Weights of a small GPT-style language model, trained from scratch on English Wikipedia: 8 layers.
MLP neurons of a small language model. Each row is named by its layer, matrix (up: input weights) and neuron, and shows model dimensions 112-367. Each number is 500 + 50 x the weight over its row's rms, rounded and kept within 0 to 999. Numbers have three digits each.
Before each neuron's rows, "fires on" lists the tokens most often at its 100 highest values on Wikipedia text that the model never trained on.

fires on: "e", "in", "c", "t", "p", "k"
L4.up981:411552529497528644504495475552461494609584478628510477516500438483518449532495469433573446524546417481489430490516460485489553457542460434491514456547435539555522552368452478502509429490435555530538522528551494460484532447561457485508537506506567496545553466535437553507467438517537570469412491574540598425515462522521513496572469495471483536394523598580445413436495474506537588499503503478575511452527555402524485534435495503446609492457460572519469535498504568399413490517514568471529475372514387578522540506593503553457475557496527493522509491413446594566530465636450506523538519555510458480518449525526500443502513469411578601439498514579507415470528442534507483451503499525550503564540483640462639525504467498513458426485499591478519564421554488486527516568498553

fires on: " and", "-", " or", "com"
L4.up1392:473601477586513486433518492562456527440431425526451549598452444525494550553474430567547516493428506506457473533610476483479488529413498407451518550502441503448463482527466469570520479489488429570411535495567492566584383433552482639567586527449498496529463479459496455527484487514520550530522520532447466461483478480519502546579426496518451391507537438544577505544549471515438497407432492487535563454464530576436575486623444495454530496447566392449522461533499439595479512573515521478478528522572500461488334529510507549553464462468590492483485502512477574507459507622547515529492511384442512415518545478443507471492530488505505563452506489489583514491474518440559545442549426449501491454449462458469539479502543526507538426554418514651505443479536487547528429545418469

fires on: "s", " be", "m", " You", "'", " by"
L4.up404:474470540497522495534515481462493600496520451460462537545439571357489498504545555511442488445535494536583448518578476500487509552500545472490467517496438400492558558487485486515443548457578490530579436533507452440496484477499454526560534536447454428538507497500525524487551547454467437505460568428583571463475519463487481533431553428523525446530463466474493525541462523601563582529450487603554533496531606569516506507424399430526519591582386551510448589610475496556426511427490410488503569482544423555558557557515503422540471565530567501493549564458496460537548465551506417517470451541476456586493472490519470471501512510465518528510518506616446506538534521435487501410448498462585463533547509406554606491420480514569462450545571417512467394487450561476514498478537481

fires on: " than", " and", " or", "ä", "in"
L4.up1329:464557448482540495556503513586567539454490460600434577549506510548526593521492409518460465494477439571517591537413517506537442523508429560662530420451437510494492445527467414419537447502488487502484567495472541492502508467540535452536483576508484535527473532422529516406557524559449496520478507479585569478445433466535417397496499429568486533528584544495442542515455545613485521503445551501479367481496408542424566499528465440404515496444504503467419469468539515485489561490495430545386483543523452426513535551478500444367530510581592485507555531484553453406524572512472468456552442487513410480464497466597518460451403465549467542518453561436468449481532525551537410528560554486564482528413501622470594469534536461521471518529549481499495504497467524568558524491434437

fires on: "-", "c", "te", ")", "do", " River"
L4.up1490:497489476516539567503564457532559480646456522511547530424545409443550445451432503454457537470483475489571412430530504601548475486535441456474490492502548584434564528462507428560454547482500519393436493488504549476537409535454552412509545460484604451463471508535521539558550475565553519559524441542545613490507525519540529526517552512472443538510584539492509549461504469509489524455475469494609459538540480475515515501476524574423458474492512536607515394502495535522549563475505552475500604511455508476475427476508555537529520484423539441541543586506463481532545473578480490523529459505446453487487608553535411441560452524570531592474523481450376423462453475588483491553484517501515500473574527537463549611398500447560439487656395511542512506544682492433493538512550568

fires on: " |", "d", " place", "place", " down"
L4.up384:428455471524442507531440514592483509534543488477600504517472452505545541538451473474422521372460573450596507404548528559435486493580435499431515570518487450500499487507570501547461517354451513499470426599513412449523512467489502584542476544492456452454506384524501476506578529526537511455490467506505520498531492484407595441437505476481501545568503450480477448478586473479440527546459434465529521670485471505434577535562594499463557517500388567496492547511468487477351566515479563472480536521524485557572515478439543568454474545554568523564500478493432507533522508501462459463516564395569591557446486588524585414445489498515495496457503554527529536484477463376435522570490474541516424512514504548535542515488546593592586515481479517515421465451470470544484527522446590

fires on: " |", " York"
L4.up314:574555413491470515527576660546516497592516484516517487524592487546485464529533530488524529534532485506555405453550596456464517504478469470346474474603498550488385529469442447458480509441550493376479521528469594556502534567549562466478488443485519507517433462479520586530531517452522569476498458562512536588562509362556327457426541537519479545429542350504521493480581478484475569408520380451475561527499585577480597515439508535565486469472469509425496423494479524569603548524547398544523441500537458572475448521485483482478500542595470534496473474523538543496454476517442580448526506520496558526517533512467540454529507469409553401498390512487479585495545476423527505429508495517575453517471470531521557516473519491462509513584503493519486481520429355469516471497466502

fires on: ".", "-", ":"
L4.up507:477567465456537567570540464414461480594473535464443528422469502557563517483424514546480541588482473553451474547499475537518494471468526519536558391538504467545427532570520409429425536523558445528511446501501575551487507436438468489425527424464515548520578476555508477436575466531546481474441490578498464462382563463483463525562406481488544583486531486425464452509439532522550549495515510561528505481468565542542478522506495509496565547489520568445512592431447557458543468426404540595477534554453516456477377515532491441566512473503663504572516493498433471526625485514465501376444461440513489546410412426634481454528530530505558488466523375462458495489470426543513491443509474497553590503522487415449501491598529575534418565433512589516559439399427533507603624514506559

fires on: " as", " an", ":", "s", " a"
L4.up975:460530560507602550435542560546510516443445502430572514502491423600463538454629512566514525542512520429439552487511493496474588582465490455582442560481478460470477421510539598474508490480538533476555496525475432493593468467563459567416510515535596500517407522552517426471500486489558545453489470504505605534569589477528468533495542531502464388532521378483487446502506437585528431458479478506588444527458510493548590454448551460460459452452535522480538483484485517532507560408415525524420444533564565416414566558461536527470529479509564522482455383525496602479497441526468485504488421613446453481480464481477546559485480527528534458575486498489496536435579448524538554498581495436560542514482480510568491452430556437534355498515468510491517496529466471466448465595490464

fires on: ")", ":", " of", "er", "r"
L4.up1230:499504495582442481497444616406512522459443592485498410513437503469474412480460503477458471525507495487572429423463450455496544551428494500543411509490477510461564521512550473573541462547461557540478455473457495467408517475518558452452483479485509473523450550525463469451500585546563476483531505564480511464465645553508567495460544446518526477486503474516461464548487460442497483590503546438481519531426488492485610512475545479523494550495511609520465455492441496547521498470455480431513495468579515463432515553713461367540558519453403514468499419397619420463460534501533436525412489530489473542502503576510477439510498528415524522513536510489588505531566514493611405500479525505586561465574445379516533543494452596462544413432518536551501493366507488557529582368625556

fires on: "s", "S", "ly", " law", " Law", "er"
L4.up490:614556576568511461536497396575533459505455541585434548556531549479510491436461509443484480472553462420523472572500528494631543434517637502578565451521480473546374467456552465510455542588485496503512477531586478500476504553475508507529559409497546492565596508556544598413508520521474546464467501554439511462494526431567501517494526532535489428538524497448558464481490509474569528571499534543549502465498497424398606462499498539527557521481491505499370586486536442557458435491506482575524531604572529444557487508535488587493478526458568481463594434452437476440470459569465368497520459425471535432473508519492514422469448472518365533468584504470561477460515414528493494410490511499548484506460483438477431483489497515521575516564492484510497561504496448456452467547558479

fires on: " is", ")", "/", " not", " be"
L4.up1354:454489601461532572513397419406493611441567527532506503564623520501469494494548499506468562531463456582494505566483532547515383469564520450419510521519459498532465586572490444546607484519435564475579451444544518494512400483498580569478468389424446444506421563567508482513568570489424502449482465458540467490458516517525470508503528517489380520522580596532522495501574441529475497494487424637556491495492497427487565508558516416534559531455460453481436506500434544504528516557600540543539443413544457517469510600479490474523463505508494481511596659560449344455603427505544499441472452469500529518535511434456541437525612482489489584514447555476494535441429510545524468399509494535527515570481493535519567477470457562439463508468488468483465493496538586493523578442458497

fires on: " as", " |", " Route", " -", " –"
L4.up62:351510503468502499491469480527432391485560484493470486519552472525562451435538507496470494566511482417499399541502528526586505507511569520480546475519607519595464401464496518498494449435505512505543553570509509509463556426427544500437455555505463442443565623607502444505492482414612516446423607418594395483425493392462459487457499440477540539514485432446485493399509445517477555559514505496508477469469505489485473404474346583533532504473489476480552511560445534574427551521480546503515551542492513456507466551503485505495450560548464513494472517587399575465504479468513549582479457539415489529464586512583501572498490498458506498502536479458394526476475403554509506570422454377401502552553449481527489425545433534471520494488523515493560415371604444535495550555476475

fires on: " de", " is", "es", " la", "s"
L4.up890:608524533415539532454545491481457521530442542520403467523483398590549445466594472502494499498511441484605571496516548494543467524486505470481571499524463424439504493585467498436583486536445542490495501459441446448412439483533527447484457480603476538452466463492535503485536485396572501505381575475469494517493628455496530497457442480406437508487543482505584502578524443448555475517459503504533575577478453533488419567528570508549527445476535532468466542432538562437501510420517557450550533535414537476491562480508507523499491455439507522521493556586594586476465515563549485513436514505548483484534555521526426531460486484428477547402501502603495539478489475444501453495455644426586501599422480514449477464452459473478553410511440543504539475394460373553513457330423479

fires on: "s", " of"
L4.up1305:464480578496509604525495515462399518433542456471586450463487495589446522445433483529468534564446500492499477492558496513524381534439515387558608470481496497494486537545493502515463557489471470463554606507469480553425516486404514526591454398495450586529555405511570492560567505542454478572460474529380534487411564513527485413467488487483450561483522475452517524491459458455558413577593517467562556563473634502542546488543494511467517577525585493494520530490507456531550403616492421556365514547514476541531469358521522491536578446511438585521468407506536467479506565524495471474488533520546492530504429521462556510495475492550527492497428394526489422491542487504528534528468525500450385600486488538603570516504520405512480517492565501477530507559471515514538495500505512

fires on: " were", " are", " with", " of", " to"
L4.up168:411411481502495475409438474505480462457585540475535469490534553482513554479488507512521570442447496520539542485555544461459539315464593569435541514459496421474483438438487557541522506474458484539513490579486512550560564417540486464522481439521503438574575508521454476525539547554418533474527386523468559521557525510469541487475470396499639569378439490508465505541529595532458525495469502509529596619462685463533530591484441599587477494470542505558606519560513384531491534435511595457574512540545438486533514420488477499523462477528475525480435571507524604548492471533493473554496539429454415489463471450481564635380617538437494506401578539575506449544453487550493476575457501490450502514430485490462453463527499568484519459441524543482582500504457545467477549509542477

fires on: " the", " of", " March", " April", " Annual", " February"
L4.up402:429489426423461467486464538443468489407501595503543505485438553558558605472486463535471530455518494491520540516545460522611384533534535403590456518435569459413478470476517447555470457568525507567501576538548445497507547579501543583464478422550405554552467527473579501406506454456664489503492550516475529411393503528590392468481562500484525486527471507552517631477482581579506448485522511481528514494493550467526408542492499411450422499596527518581521437493576571557538550517568523485432583471514485448467565540480446440496427448592429459502411471568484431431532510436520563524507463532459522354461523483453481588455493525550525383554611561503471565520476554540501482507480462507494490501579569433445520414474496632494504473454511469477485503482481484511458492411582474

fires on: " |", " /", " of", "th", " sq"
L4.up753:653469539531551527613488462531589545463531559542518425447508540546517470593428453435512580467534425464535536478443435487410536482459446450450455481500590496474512441516541489542483470453481568493463422501498585450459499527474511489473470491536471477509522411507423482578499550478548555581472461527515397450541456503423485510468508535399543442495503495382529517534511514524541478448473448322530464542505543482579539519465449414488547465521457595464471510623548546507451582474540536544560541531515539539421529550499474513507494515598487494464483513532593492505535494530489493534441472521498579420479526487437633431532444518473498492522566516428532553468589428496501531600545466526537429499524534422500477546474484547488461451389408436427509535500601499588521424485485522

fires on: " ", "\n", " at", ":"
L4.up657:523582506472575468423472551468489438495529553555559543470580461499427500541535448494618514465438506550574471474554578506399505646518520473436523464493453484524492556488523503415542565593497473557397536554392482475524466514533529555464538377476473440534536517504479453420497597481590568571497521531442524487617409506436582441520445473469550445473497418585504531460454508564462560520498521564497465561377501573562540555463547428516479508513380469524461521494538467476489569606520475497529457505495451522531547576476490485411516527516541515478498416437456535497537545503549519469524488479439514427511503424492517532536468478463441497463480613527509420525500495516478468510471441391579529495461496510489487525441474483445465584432477617436428437526499524473510497510493596

fires on: "st", " m", "al", "th", "c"
L4.up883:452499448506505539554531593422465527530483525467435474504548514462606495522464469496423408494567452483488499454532488452507478543529498515430486432512469510539449537457457553489545545485608386479430529482454449496506429475560524450482472486517425410481411611517512488526417511457523522559523401496520467474423552477443495498467556446484473533413512442488559535487514473442527537463614516476568485600483508530472509520492505505392519508555597527492577487620566566496436451506538437537476556532511474545464478510561549474547445578480513527469447501414503544516566409552546523391527549465521498443442651478412527452499494617522480565492531412484494498606499550413397507615522474422507523540529474426467437466482498515532489537455563500523476526430528465442539441566464589

fires on: "ed", " up", " place", "ing"
L4.up713:439515563460590511466519507551485544497570563657545499498544582523418418515461534460486464607418545502558508420510524497517557505515468421500497534494459561439439516508587541578565432433494588445483581438511562384495494408470481520585470521477434504569547457511539469559573469447490560376482450494571492499537563497553507496435432415526489549526558544524531544571542452552516462432524483431550463468488527504500499468473469517585509386509490483387544416592491464543478492535509500433433533467512533462467483477488512406528519406554522580548426449613430458457537440455500500539550481540606521450514532508544538375528563477458502474567438461492484510480566552534569542443544466457469524467472510529576446438523517566556501473508451465555471538485519391512511503523527490

fires on: " ", " Chief"
L4.up660:501435359561492426463525434383506527472433477466472434465453464386437448424405562447519572514525541497487465541586470500479578477487474473531501461528571532491441448503491585522502466516425562497513593454503598399493490513491506501556519477498501563492551527486537557538432487437536503534465511465558482513547460504386530469613410460411546620482563414551484427571484496382511360563540572459508496463562442537587491459519516431552543478494499495512555506544525511451504599465541552558470509488449498499536428583477485572449488576461524482461495446554502537552566529513495485490534470486512475512575572545490562443494437488493551485484450510489586456443620477477579486495564583488539592464526510500502425512521593512545483512499518522534451500529526633522441427464501565